MLP neurons of a small language model. Each row is named by its layer, matrix (up: input weights) and neuron, and shows model dimensions 176-271. Each number is 500 + 40 x the weight over its row's rms, rounded and kept within 0 to 999. Numbers have three digits each.
Before each neuron's rows, "fires after" lists the tokens most often just before its 100 highest values on Wikipedia text that the model never trained on.

fires after: ".", "T"
L4.up1825:503490529469429477505573470529588523411482448510538483471489441472477514559412572480537492460469545515554461535473530466539446505565497469407517490486536448495446438480528528461532518513454478533446482504445469490546484513476454551499575514486529497496506501560494502490494521488517431504

fires after: " the", " a", " his", "s"
L3.up966:484514501468553513483559444439432429492520505526519488540446451512585497488500542416554519462508516480573490526470457456511561492453499464536529502488540511496483423439391563533490483449486515515506490517499514555557518446521468429495533484542514487530499484471457465522523530430522514486

fires after: ".", ",", " ."
L3.up621:462481466489527454499498514589537486500448546490526477502551516476489457462461455476624456561424503507536510507512429505509530511489471492590507575538540516535497579528489535467518444530515440527465514498467490471513428499527526539565549457440489440521489535517508498478553496537510522532

fires after: "=", " 4", " 01", " 7"
L4.up1186:471479473559484522538503535434521507491438482507535434465561526510558567543500538534554504587471523478545467526481519464498570461548498399457527526603500500476534497499529441484468446546523541534455509493523493534474508540489511557470523460512534466467516477523474501505514468525450466488

fires after: "."
L3.up121:495517547505483506516515520506537467475491496484467493516510518523478427523470394444588527474381542479603467553405506458558553498528488464472535461532492493481495447460436580499498497489509527549445518473480516548486502434512450449504502508557473488484443523591530529399527483532496481504

fires after: "|", " |", "-", " Best"
L3.up1278:518451498476447512484507455536529495536480575524461519547492510512516532469489468475462482500609520488554420538539468491507521511527540427486547465539485553506499515564548493449558455510476512491534488473479421535426486553461538505538501496434500522549549492486456541486565444553438534532

fires after: ",", " in", " of", " New", "ting"
L4.up1883:494421566557482598552511448595521462467441487499476539441452474475488550478527508575462448503501537544465459432585533551509487472498506496490494500488501461509534549507511523481566527523498541484430543461535523423503504494587497531484496465479486503513480574468529545449514518560443487477

fires after: " the", " his", " by", " each"
L4.up776:533471465599447484467575493485485519537507507494575518500563500531509491502443554494520519513516495459469429535452447453489517499446564383497495500537498449490404428488419507534493501541540518539477528485583464488450503515572499495452492536525496446471582413462446495469439556449475482492

fires after: "-"
L3.up1144:462455478543579505518433539478421502599535543503427487517540495475525527609450471520426447529438540548492453545504531498467487518481504505504480486471470504516484535515456498520432560526511570525523525508502506548473488511488544471495474502380486491520518498530505526463465464478428504446

fires after: "|", "-", " |"
L3.up743:499528509571495510422511501551509498502535552459509465481550499506572523535449520490521451524556518425537425525520440518467502491481454426529561521533476551434538568555469530503526498507420534520587498464418496467397450473582573522573535455433452469518509513462471529531530448509523486545

fires after: "|", " |"
L4.up991:451529468519482462499606522516512477421485542517526480524578480484523514579483512498489459473489506455485457473531463421506478473525431423482518529501471481495560497549526501466539547495530490538524507496509467552474494551471463544508489510435464494540495444536500509454492390554458530541

fires after: " of", " Democratic", " Republican", " Independent", " Country"
L4.up465:477483494560490501545533447497457558569501494534551541475537471491537563494487554479489509525463507472485511491490500537535453488454451469465525564440528469513501475478559499478483454512487509506424509490481494506549509472556497548542510442451418512534523484450486494471500568522505514507

fires after: " |", ",", "|", " in", ":"
L3.up847:554407514564432539471563548504431497490455544445497541502518510498491580420509430464616515526530495490521477523602533468441460458508502443545514470482572573464517446497455557548527402543444488482493506468510478438485467519510504543481488439511495464574609427452466584513528465503444496469

fires after: "."
L3.up175:483472507437515476444515496518503490454522531489498501486485492467560476409496486503493518478465494465569496560455516538496536503542497490537516536528502475493508506502517555449528521543508448523437488489467467558569469518512471524482482493530513532463464497639486511426528523576491489517

fires after: "-"
L3.up1631:493562503546544573545440506488481583541494495519531484466510532516498546583444522422470470472465475519509422498523536547501502503554530498521522520445504488481517531468438518547498533484600518493503506481493427494499473445527491532513496489468479559563408512562468517475510505465482520480

fires after: "|", "-", " place", "s", " Total", ","
L4.up1892:513538535478429571509535511475492548536538584528460461511489490476470513506514478517454420515484539461481442523440463552502475469515481427502512453472511544452580549546520498461494511510498495487497534481474477505458417528500509523494483526426449488529461585541416507444479517509417474459

fires after: "-", " High", "\n\n", ")", " Time"
L3.up408:477525532494539525476458462579546570534532487486514458492484577520464489518417453475460489566541482510568462479590514581488564498421500456507512517430498554505563509581498497595493490552528538469524498472495511469465502438574579523457518468484433533551489547520492540457507454500527556614

fires after: "-", "\n", "=", "\n\n", "|"
L4.up2043:477462551486515468508481465568533465517559529488425476486532504527552537525510470440435448523452469416455527456503520519515475499549501496514492512528493607536474582461612524529508531472535555460454498473539499548491519458557534523476508466541463501536466483504426511438498475525583505514

fires after: ",", " United", " and"
L3.up1803:505427592532443523510561503556515483586473522556548504501466518473421520535502501603569539542470483475429548448577574532446458485516525577575494492451556526514502474429524544579571487455487528502459525481531462437514523448547492544529491477494578493573552511467508554511531480468422495481

fires after: "="
L4.up687:455530467494580488524524471440531438498473555479472470433571431496531520548363508484496510489504507469532538479453462454528521465536457475479519537528421578458511476491532514510518482484498529505564525469551514491503472508505543523499530514548514470555447483486549530524535465492465509513

fires after: "."
L3.up1676:497472478468489441462492484523453493487515463514437487458505416462525491461501461505495529428524481507493503487553560480480451507486482494508531549481486442509445531482553527463526469471487448535410509532450508505544522447477501506503547454508454464495453543547510539450468483617524501466